From a checkpoint of a small transformer trained on Wikipedia.
Size: width 192, 3 heads of 64, MLP 768 GELU, vocabulary 2277, 5.85M parameters.
Architecture: LayerNorm before each block, learned positions, no biases in attention or MLP, tied embeddings, attention and MLP in parallel.
Training: 259M tokens, 7914 steps.
MLP neurons of a small language model. Each row is named by its layer, matrix (down: output weights) and neuron, and shows model dimensions 0-191. Each number is 500 + 50 x the weight over its row's rms, rounded and kept within 0 to 999. Numbers have three digits each.
A block is one neuron, or neurons of one layer that tend to fire together. After each block is what it responds to, as a language model described it from the Wikipedia text at the highest values.

L5.down9:464532650489517518531504537425540481517400545506357468486538424552487505597496465441454484504525552537534492540490504444518503503455524467417569489500534520525587463586422427491491519484513473480512526477573535483507536570572482507487527512422497479577436516520439483450452417483471498566547532543488553508507393513444601482509494500524477557519433477508500483595526495501537562583444489556456402527506424521565475581500469515478525447430451595566529561500524598509572453543483451539317543402446498457559537481451576461494461475485384417514462502519520545416434529542437493496
L5.down121:476484528464460567545453460455513490420470455505502465512569549525571512465404508534578462458522481479445536570543497511475609471510471588457493531587519487556581496442528491552678441434479469556513555566492429506452618557514546567507495592522539504516447438475498473422481479425561469531489526543539596492490556530520441486513511586516515569531467524536520434424442510453496562490506461552448524460537566405511456542418504428409459493497390506484507449404474489543446556446492591379426444510445557505449502461471474542399424599466484559579528438481485510506506516522523513558
L5.down141:595537539496452421508496564527613519496516498488512469496457515482479460516473444506530512495610488445497504458462480480543486533508507493543589473477463537492551479498528539529466485504481527528518441458513724491513532480518538447507489513504587449478434502526502477455060524456477516494507525540504499506461484539514500509462582462513523448516485504441550494498501463410553546466510463435530482497552547473499498514546545508515531439454462489563503476508421496491513472449543531475486511516527499487469540526489454442510484493515514512483507493514483542492454488571516488519
L5.down210:486509598520495513533524557470531440530456466559460418535458559502425496529517461545460379425490476448488537502464511565537595578471520471482495593488491477561445396445519488490534529502442486484525549417441556410373567569448565474514543419522552448548392490465540410415468565485506468598519438506528473551467508518522486503449470493482442504567567460467445473551438395513540517490550448452379438566505544394600505483485556466431548472509562562502529510552561428430495590520469454506512512480464534561480588579510457559518491477404553493526558548544512508580450537546490525533
L5.down223:541477501523570454488489463527446500423544505473407523446528463496534543452383424484524497461504573471509537474482534561475408469525485492521504458523428471527464528510441451566500488526501457581553450465585576371519406492497549514434453527520516409586446429545650462596538637507548464458522543475496444524424488520542517490424464549581434544551422489513501564410515576459482479550577509516524420461529535528573601568573513474470445495476493461443518648522513517450511513467442603428454501492499487531557529464490568457560483463533500541535532491499453520436437411473495502566
L5.down274:481473509471581502452379469445498519479483436482430508590525434535390520531585494492588543471484406471513577532560474522522602547477426511567524519560518539517503368426539407446512551508493404498441489517494441488401489521500501430460521496545534532437499558547576469395578482553513540434492441455514524559508509519477521566414410485410519501505510505554457448505493484482480439451562531510497461467440551512515485486364489473518525507519547528512512586436560426567482500547439516545527546548439494603588494501540534561529412498476539566558517534617491453575461468556385534533
L5.down276:557558588479464422586565517428507485503423470441440444435462461571451507499488507451457505558538489438560536457490489505523524503557533479501529556436488519587467448583440492510573516501518458413393428515537675484554521549544508532441585471497478606556571496460540474556504490534413512562596552613554545492556525506526493404481418516479499494564485454471491503484517551493494481439438450439510467475391460537569517584482597489471487430530459460515494443423505499451517509479503408518471514445541484395492519455515530513424501387548459484602593497504478555463463540428454534552
L5.down334:462575641561534597521466481471511521546489473529454521584453471530400415521576595620528487542532473486521493536512520572495491538550495490453564481515481497492455532503406498553507530475443495514454478530480427431418484440463452497453461516406552545508487460478571553431599468508422576476494506537432591541518430470622416482579468574501515505506581461444482548462506465495443540531435458478461449445425396465552462543515468474464480548461513555421461432453440615451390497480559513534478445488509576534518550504558479432466492507482500545567514484434556480537517635575483493480
L5.down474:485493429566489500547511521496585475504521545561410491501483383500447539555537540534575496567480514427491441503451619471469473515441519545511430493558508490480544475474355563475526464446496484521552502549452563542507450470507502446480567449502474562573564542448493592562509484359392479582533484613537477458520530445464501558565463529515463508463402529414503396537501485436488550581443433508474414507412405487531531456452511520499598538492528494450474421510533517489470496516529491517492538500488540557459359491547641536485524420480454516547581467526546568521560456463507551469
L5.down490:467555524485466526496526484451585458507454597431448480518453437497434521487523432487558500489522458480549434408482546462426554538500407528526510477482515468524501487585470464442462580473508538552551541495408625521493554523475578505531514562495525616526624470478535465541514490505557553524504590472427558525431514469517484555375398451481488482453479515431458427531524497455356465468522541447416486514577478534570534415474596467566537513496514481457545469527575486462496507541520510554471432502453532522547366407456511489541510599544465408509402570464514467534565574548502537546
L5.down564:581575513491492460472476458487501500478580594547472588470478426543529519544450482450603522464510462432484560470513388532458526457496467480516537466510579541564536493500431550402427519546422467438523571495491502547428531476559487551583554518497530539519494482579444490488520492529602518478435516490537564424506515455569474637485419470374524456537404568443421444498424415495448489493500459563517614477452518373551472567461571457489535500488483546533505514538537482537512544482491495441610528484573467468485539618572486601470477515447533470503557469457449448552454473432453525437
L5.down642:498545496548465532478549414522556534514480453431619511503483479499559537471490484485628516468473463495469492496334463443554520483471537583609468457503508523587507524473559504459455486490498497412553469535540480528458414489407473518591517572496474447529507620411457473515568586553531460524522517461571500506396507583544551413470543507487515454547589490467565524400519458495468485483460504489512463460514369446408400560496555536447549569558534482450480486480508489531524475490498628538472427498549511538513448557449468498553515415452526517401539494474523585574407448490476465546
L5.down658:481501463522459545532494509540469460613527526427434376495550426514507497501508486460513489493488584462573447505460511498436485464399460446484528508472581452438532531651489497581526496465591605474563487547437565497541553496517572449391580474479505473515449444407426501535560442488458512562502543526443410566551467513538427427538509464545500526431538448445527469530432504449515539543520508539523536567481449453390531557490569560516568568489485534407607503431470546398476462421460483596461486521487462564487431489429522432539464520521525439572488561504500519567559527584537507540
L5.down681:471519520484458559540457497498464521504489507495462514518565466457596451488536491476527519497478483460495538453533479477470604502487492460529466474556467533557409439519546542525486409550546497472552531500547645541474512488534569552473630557579548460539541500439477479551523490441556466568428548471499503485476585503534532548490429481428454415455436478373563432438427474464456437542490442471438605524562546426469529438463597520442580543491547526505480538428524525366489481533361540462525493491481478436504417549547492569497536508512487469564524498545373497584478642481462553556
L5.down715:473485528437411435487463508534502445458569460506549440533545466513451564438449524523511507461536486444537532540532469441526559457520517445490518468412474530477463522537536488467551509491448530354512518540476570552533529490492560439474542451526615526539390503536491393397528530467441383590479546570396499528485544540490497545490415487543449501522476447542518507533507578491531425500414470471595482504508422534612528470527564510474438495536541461416588508446515544547565473542539454460460564563595569489443527544473465466449466520586397428570580580547434475512427480584436530539
L5.down723:422550576450479569558500451541500499519488521515394406535466516442485510528431456526513474524470533456603527495462465507489527523497520408557574526521527513525439491591503473428483503509480607500479495528511601468422513499554545514489495542536589420571431523484489427520544511381552521555449459500477559459480494464573426436462446520629410485525548409548569556489488437504509476472520408452470537562464533469540509505426597486554497477489507546529574446530530542490506522501507491504535422487432521503505523511483366443500496513549433490552472564528345464682475535552425561498
Responds to: Plural word endings, clause ends. Final word-piece ending a noun, usually a plural suffix such as failures, trains, goals, which closes a phrase or clause; also sentence- and clause-final periods, colons and semicolons.

L8.down131:466558506514520493507415469463554588551481431517497413462551433456496469471460518461504558507461502451598479558489525486509611526402499554487507483477509495601496433514469464603502503562533447474448465562508823441489503490536520473489525487522491516535494469528488448535338504454518502487467534566558553550579582511561530488475554453514582487485521468449558523478515533415469477489472434513499545569521456461467492493479520532451464544412488534439455461459452516432487546480452536547520525443462414437569522448514568528492495497512495461553506498528441512487493551438451478599
Responds to: Word-ending suffixes and auxiliaries. Final suffix pieces that complete a word, mostly plural -s/-ers/-ings and adverb -ly (critics, similarly), plus were/are/had after a subject.

L7.down482:429649519527502507507536569521576516542508530531471434552532412508421571553453438554495483590491451519480459415493431506519616464506499553559537513539448451565535427502560506439556486478395523461533495557556542458475454481483605503512492554505572499566501407471403561480481531496438641527458542543527596456524518480453503509364466496452471541553493530473475538508506522381481453434580420498406570521508492495542518431568500570472495494442452466461565572496504527530483496464529473522431466391522541531461474547524487404456512519598427475447508514475445556492403538484470478537
L7.down563:528407435515532495489542500482474508545458434556448578464495445504517581508560464473489539513505502527509535457552429397416519462512465479550496552524468471565527448518450543517560449551461416431432452562509475417507508474480460558526548541511495439561449501527473584408451497449497446536604453450542470430542501409457548475462507484458452523594524561463533441442521563509369527620476409499514481545510552440586467486513518533428465573532589595424460518589481618546534504523485549613470488553514557517529459551484450501448538499588462489495553482509434507488448335571508517497
L7.down728:479388537485462474505468486553584484461514398492486458517507501550559594567453479522594543466493552422423544435505496484487542505466547515546448500532483442481390489544406493484447517451461475534516467532513483456499512604417494573562499503516444469469482510517492494475386540334543427606508517506530530443493533561422567511484430506497451445534642544505468559505554529455510517425474441542600514446426557509516478526456507453447430582538522423562532513621513503463591523451460494571558462541549477469520415573545469490552473462505493519613509542555437446448435530529454485543
L7.down747:498502486555537538556555588477549519394515503615485533506510517512457431473511545521433479450480524478540528474526532452458537493555490432585603564536510631541568458500461558450469500512604465393479530513539486466470471530517545440516566514411510419525459467545486524503498489558478485483538502535415506459620513432589544474529488469476515455508547609500529519498413528487491487475528357434302465532497472496469499402499525437403538500458412537434487524447572503463537548600453496516451475550480547440479497523446585500541556481527383581481519482458465512443450516481499557471
Responds to: Table header cell completions. Table header words and cell separators in Wikipedia tables, often finishing a split word: N→ame, O→ther, N→otes, plus pipes and stat zeros.

L8.down148:497500368506590512474471443492515449486431473471460580469532471473502498427537419502511467524467603553495508480484586552578384487441482517439494433517544486457558548474468487517537395533507492578531524456473719444466506452552503476508500502502514521556588453485495537520416489478525492512500613476512425468560471460521580536507547478507531534485530503510490411524483502546491404543460512552563422367533421528456531481468530530540546584476654563492489461529507519578520468523484413501549500463432497501573465461521501475525580545613461448398515504479466497470421516573478490462
Responds to: Post-noun prepositions. Prepositions like of, in, at, to right after a plural or head noun, as in members of, persons in, also word-start con-/in- pieces.

L8.down92:529509506516494460502459568497508496542522541487504472459473473514478509519532491512494547488477502459496489480478485464489471482502458525500491509497540487554480464505516492487495471504474515543515489458525717566496529518496491512512485476504533484492494484566494441497000490512526554499478484532517510460510499535467506548495511497496504474543509509486502515535488529444473474468441517474531487485501491486515512486498509509487518451459469492513454505506482476488485505495532564472526574500525514495519519493510508489525521501546514473511491536500527480482515471558483520523
Responds to: Table cell separators. Pipe separators right after a numeric cell in sports or stats tables (2–1 |, 5+1 |), also paragraph-ending periods and semicolons in data lists.

L5.down67:494417551437526501615490381458526447450604422526492551480574475504434498434562501511551564514494476472526458568567503473463422554462539579480525562462566450603549492478555511535521445545470503554419377578422455431443527450587496522538475484435582527445547532513559444452487454437545549518450477498498490434499473477488488539561539452480463512510448500578502489502460513521588474464469556484545518561505402499584541546564386549435496494470604580500531451447445537557504528426543504406519440440558459527461458415498444453517538510434536558434420453505560571468465522524567500471
L5.down136:494429551463583496645541506516454509486431453518520494508491448464502530526507531462546647498478510478494398508521530510532561454456486530435470498527490495464500457517534497538497405474445597518486559478472393531505583534587543528580466482472460384528455434535464563466575583555504501405474422533455572539519533469435504481533507430493435466482412463514557406546498504520416536458463522472550498434515535472399491599553462487474498491436445497458512513546520442493555589511572443513548608525517576473496407475443524492459368479546532523584507573519499503512646463495454583505
L5.down206:514509531452481516511512489491520526512593602465496500514431540475438566620552482511547500513489467434513589428428507507442501479590534488569433517502458491510503322574532532551554501508554456550447553473493482544424546467507570602503376542482523460518341387556513438512544526621581502558511432495490452501455469553510455482424460642506483476485495513475605541539534491496466529432453514475572502451470520536526496492464520412509472419498552480484496558513569488438497551395501488467611471552459453467558533513472449509508473449442491454573527510397512532533502472547437514505
L5.down221:528439506458573504585480445434500563579526413590480535591486573470537496526460556450579564501469550520529488576521565495524519482512487490528416499475457460582466551512452542500454505438506488453482504573497509402505492465518446484542544588425485503568497404371528636478508418469497503367538501552466546502532540475438531490552439543514468460446580537577482477531546471500513460495505396493497455472465496494518493543433418436451566487415486561474427432459568567470566468490446585520548476465499604471504452505518467473495454592483454606543600461574540544503580476438472449426
L5.down327:553458492501560531514404494510459472487548524587512572502530492610499493504426555570574513521447519514535481455528506616503572569507493403512448548495488356468483569496470519557510500492386548552536507561494397412490572546528509531539447549391479487496495469472569555484680562464486533482493516545529510509504481527468550486454506486477515399564465532506387489497416406510585633478550520527468435479492563436458490485475449449555482581593583454472503434538508500391477489511529446514515432482491539443440486504490450456511438540405477438548485440467487470468548554512471481547
L5.down355:520428548527616438469495466498567398512456514478485565533529484531394441545545459537593392453454451505512426541517540454391522505519548462448443546597490616582529466480414513504509465536473555548502459485568524399510504488480512500436492537478522519411406431521555635424488481481471554493460517480568611447641539433546494494485533485462473453531466461549544518560516518463566505428519434630421421509477443539499515571469592546520561535495533463473507498449446551451454578559564518436509485537495542473488535480565487522534509552446441457499442505533514506510543512476456443429
L5.down400:494516579510523386519504531476530518498548519565539568553522511521418461613431491578459469417547457490517516538520392524496495505546512443493539541534419552509485564441456436463460591519482414475495526535526481418450474577550532494442473474439529567467457465458517586442476573559458493517543560477472498469549371491584485469575441567511498526524591521399543502507535515485496558524504502517455551515556434645579537521537462502507471503478555518419482380472396433514487605468406396490507481496397543540509496514573485414472401531499435489509426429499477518542466508431532552506
L5.down441:442525583526499538481479569424439539537495516426434437506526457550528544423581558598588450445508457467548458497441425473462536506427525500534484523493484439519447581602515507428602455629548492611560397535531500543468570465560523494506528566546516534490502480537539431451519544531536593532567476583548519576588544472475399455379508456547435548469496456354485417485533531492426468469514533505485469455494537465450481410572469554512406505496478500509493445511445514477494432567517515602508427573530503461552462525525460481509457516495500410447506502479490441520502560495592486477
L5.down468:537566507462546467571573550429482526607449473419399475567560534512421512549536514551600546535517549491461457523488468517497460571518572525497490516492497520479512462549510421555501469389453444433449524617495469444535500531518541452453518433465546428541540420436466524527520621456530427549511485545483519435449520407459563475437440588586447511499550488493600545447432578462525527555424471447439473529510560459434487471509518544528556461519512546530456389425558522512432493503473453416439387545498539459496537430454543539565484594481489525436613516460546543520553473515449520530
L5.down487:507489492444544459544451499471450377481542570458444391611542507492482510569629555537560479527525408559501589518460463442502508481455522541522567535466462563439458481463428533492530531590466510581389511603503486531473462536454530509441500466496458461400451448564519430472595516516567532481486524512444543593512571471491440572460448562365514455557498538457472555490502574412574511440438479483450546488588483502518494553438474488535516448464547509622466500582425526493429443511538460525472507475487532512490522496533504522545485464551547460672472563532426457480519472456516513496
L5.down540:484523581500470483416489478473499541496474522521546499499482509519502501556590534501514571469453476559491525402355489487561556544537488460494448508493433511560575486533468488544450501563443494511531445503443500514425527426452469481505369476474561540518350496504553562346545463578521461541451434517506426570516567583475507605453460529527526436574497521553524463563518499503534576487492499560427497481426469522450496507541484386634487544415427461480462464518503549498575571424515490398603491456512532463562471504576506529539465579611519476534445561526556493493415516482484462478
L5.down551:500596479545531454478468429405467467573575494492476394434432530493469518495441544386501548539507501519619460583451461404460532442456478490435456492537469448519456510488448521510493517529505518537553482535518526551319555519462529612543553533470553501468556535532485455494485506505498545592571457516496517506546493545442371531502510515499573585496422544474492520514408494458469468513537431511631524456425390454529451489525554505522487484463461628459479514459566564546593492601572514490409443407504546498479483447568434532502461490548526537541479552448495473474551534518441494543
L5.down565:424420638555477493527485576459448505520565431487448523551494448488488537471533547458597596446484467499511504532478442494499429512465472586515498576468422493499463483607529522441504478531526508509510528518435454492480470462558449474542319574589540505515495519409467556441607570431448456539495540484596472482480510401542500474502489413570529476516512458569520461516533509491583504538523450427517597573504382493477529493490528484462543451531445461515515432517440487521565591531474497518610492457417538524609507526512535492579448467520517472446498510581337499557495478496489518482
L5.down667:463402554537585503588488528439531479451525427552592571564479523501515520599527452507508502499498491548553559440512445459491532461434515554487447643534534486611538471590482549432445422529515539393474463451503391505501556493517406502489439479442510512488465561417466506378566535446516432492473487510489442438516586498514554540424462476462443398573501447583553530483541508482494515472508480487510445561475446457464476531530493495510561482562440366565518465391430519430534547513482519437536543463486506537479510516569523560572482506477427525482439477619572513440530481601502513473
L5.down701:507558471458569432514475549482492528504456427500571456498537493524556429563426477447519437476512645524482514486494519547504541481554507484538516567508522436510569492552557536451535433427471498522509515466469397473433435498474458537453552658429450507568567485498549519446456395510489546472460472562521481486606501374513476486468463562503509486459458469475590542495514404620578550548499494533450503594461519493598432608453487548552523435435462473502478545428468501509454544424524551483437424487521573479502564484542446535485457485494537470515640447495533526478482381418558504451
L5.down754:570540612414543468487479501515487534489515521568507515541472536508348540599476545480495421388488507527464571528453503495549493486565495482452419637523487448507512438578457490448539539507509563471408598483492472433490592526471377453483496520492432532565509457564580540391559508557471505445570534519487491454496580549453492580443481496463473441478491442530480589483544516503553499506407480430511449536532525496500507577466461405492447487512447423567508512533510565522480574455605491388562510457524564610499551601563405479519471489562529478497456494504495463480456480482453481444
Responds to: Table cell separators. Pipe separators and digits inside numeric Wikipedia tables such as football career stats, election results, and scores, often right after a small number like 0 or 1.

L7.down95:541445476490587531436536550453589490496600478538461589452535491544495479527489531545578525482477421552555474445486518434548519559470417549475491471423401497432537519527379499470523479440498433467536476515393518468571522527428550503492517589485570470522523499478578496422465485488457475418541512399394510580557506483378549511512562535531459400587576538530525457541548485452500570541462459489511481515507445575537565487499511530454570512624503535482564477453557577461441521413378499512463565429454508452555500487507490584564433416595530474449519472458497449460497535523553492468
L7.down333:488440482412498573437449476455604498472379588539479551517586427499526444515546574501557432517464497497543535468537435398457483628562485416577495457467474590471466529535449502591501463525596458474467577496447510504549564510444554491485471523408403466489480514434516530424558483527591505482446537482504473536461580522476533509506437530514407470460547576506556544505518487505468434588464456458453566449555472425593494502519555491457523511577500440495529491464506491514546447497444438614518497366532524408508583508537501468504511468579549469416538462612526513458475476518470559546
L7.down692:463604573495540478444481511570515477456464546605486568509475517411430427507391553501592479575447533528472490521569457451455485527527523470636515510508476472557563529593455518485453453533589500428489467453555521508441497517539465559467498513473478498388518446418468454450477499424452410506465565544501486507493558512542464532517595499428556409435469541495471522528478423555462551472519421468553517487510542487555525666454480550513509480527511461534511423560458430438505452476442392584389529546506518536576572494410509529450574412525553498545511468511555485556576488495457547512
L7.down711:467505484495492526527576406556504500517425486600462549541530502502448518480467445422565416485519482498435538509529513434463534431470483510604509445494415616521483427576526562558625416469474559449494547472463554527456497498558573515451562448477499443527558523521519456518527434548522452461488598559554506539470495498496619488371454399497427448489562581523493528543527579529488605450486401494553488509403524505464491465538507459472515543491450557505584462473413486587486447542402458497441500593502431561462511536517486418549501438525477488529501467538534627479465511461402500488
Responds to: Agent-noun suffixes. Word-final suffixes completing person or role nouns, mostly -er/-ers/-or/-ors/-man, e.g. players, emperors, footballer, businessman, advisors; also other group nouns (members, children, club).

L7.down143:483526539500488402466490409518626457463509521510582545642533523449584456525505537520570551469525469425447479475512466465430535524537431431515537479437401536489612481544426521606566545504528525472594465523374594507493480491486529431535581516451478532462433523425471574466511458487470476500488415523442517508570497445487439516545550483468602518481558471447505374392463578440469455492475558532449584450497562512558482474485425395487447461496582520452495465452486420489463457525479490530508545492594534501511540499500512561580448496527558562532558517474578443557520446543521501483
L7.down323:492510449432507539445509448557569486460493599492579521480513506544495502513475585584445531476547581521417439496517495510567496453462479535422410471515483487548437604521482511524534517464500606491478497537496514546442533429614389526571469493454493551474610513500482461444589485425528473537530427432616490517531472478446468486499482394492554491427523432444398480503514537558530446555490510584488375514459505559457530484440554525476432588497532530513485485393533476527572506444557458432480612503499603476487551579442621560517403518477530473482495543472513419529485481465480492427
L7.down339:574551619433457505436530506554535447501515494491395475508548488444518482400563400494446495590450547491493476414484445535514504505538506489518592512536526526471455553589533597455450492496540508401476488576387688496442461490497513590574475473475504550517493485468419550535452423505462462478543521502538498511481539525551479427518450443510498553463500515492518371518498505597477504478480482483435589538569504444447558494444534531485538547449510537489516514484452471481459522455538390461550532568561509411504515542471604485515533533472503447564415534472560431494575580564376479451
L7.down343:487462629476512579520609533527513475479534580469534500547490530468541540568505510463554494461486443546568458461499562507509499528616417494489481483436544599470435405472512441509478534435490486541483415469458491561394434519427542534536531505470567448517351518435502538523456475499491563464524494414483543465399471596427556657563514543517477457488481509554445494504409521583535552499435515543481449439559503453576482517530541508522548540480516488402526461500546569547605538501488475531472550496513554485480376498506444466600456485480409501492437520386484513477474477588475479473
Responds to: Start of quoted titles. Opening quotation marks, or "the"/"in" just before a capitalized name, title or quotation begins, e.g. "Madras", at the CMLL, "Lighters".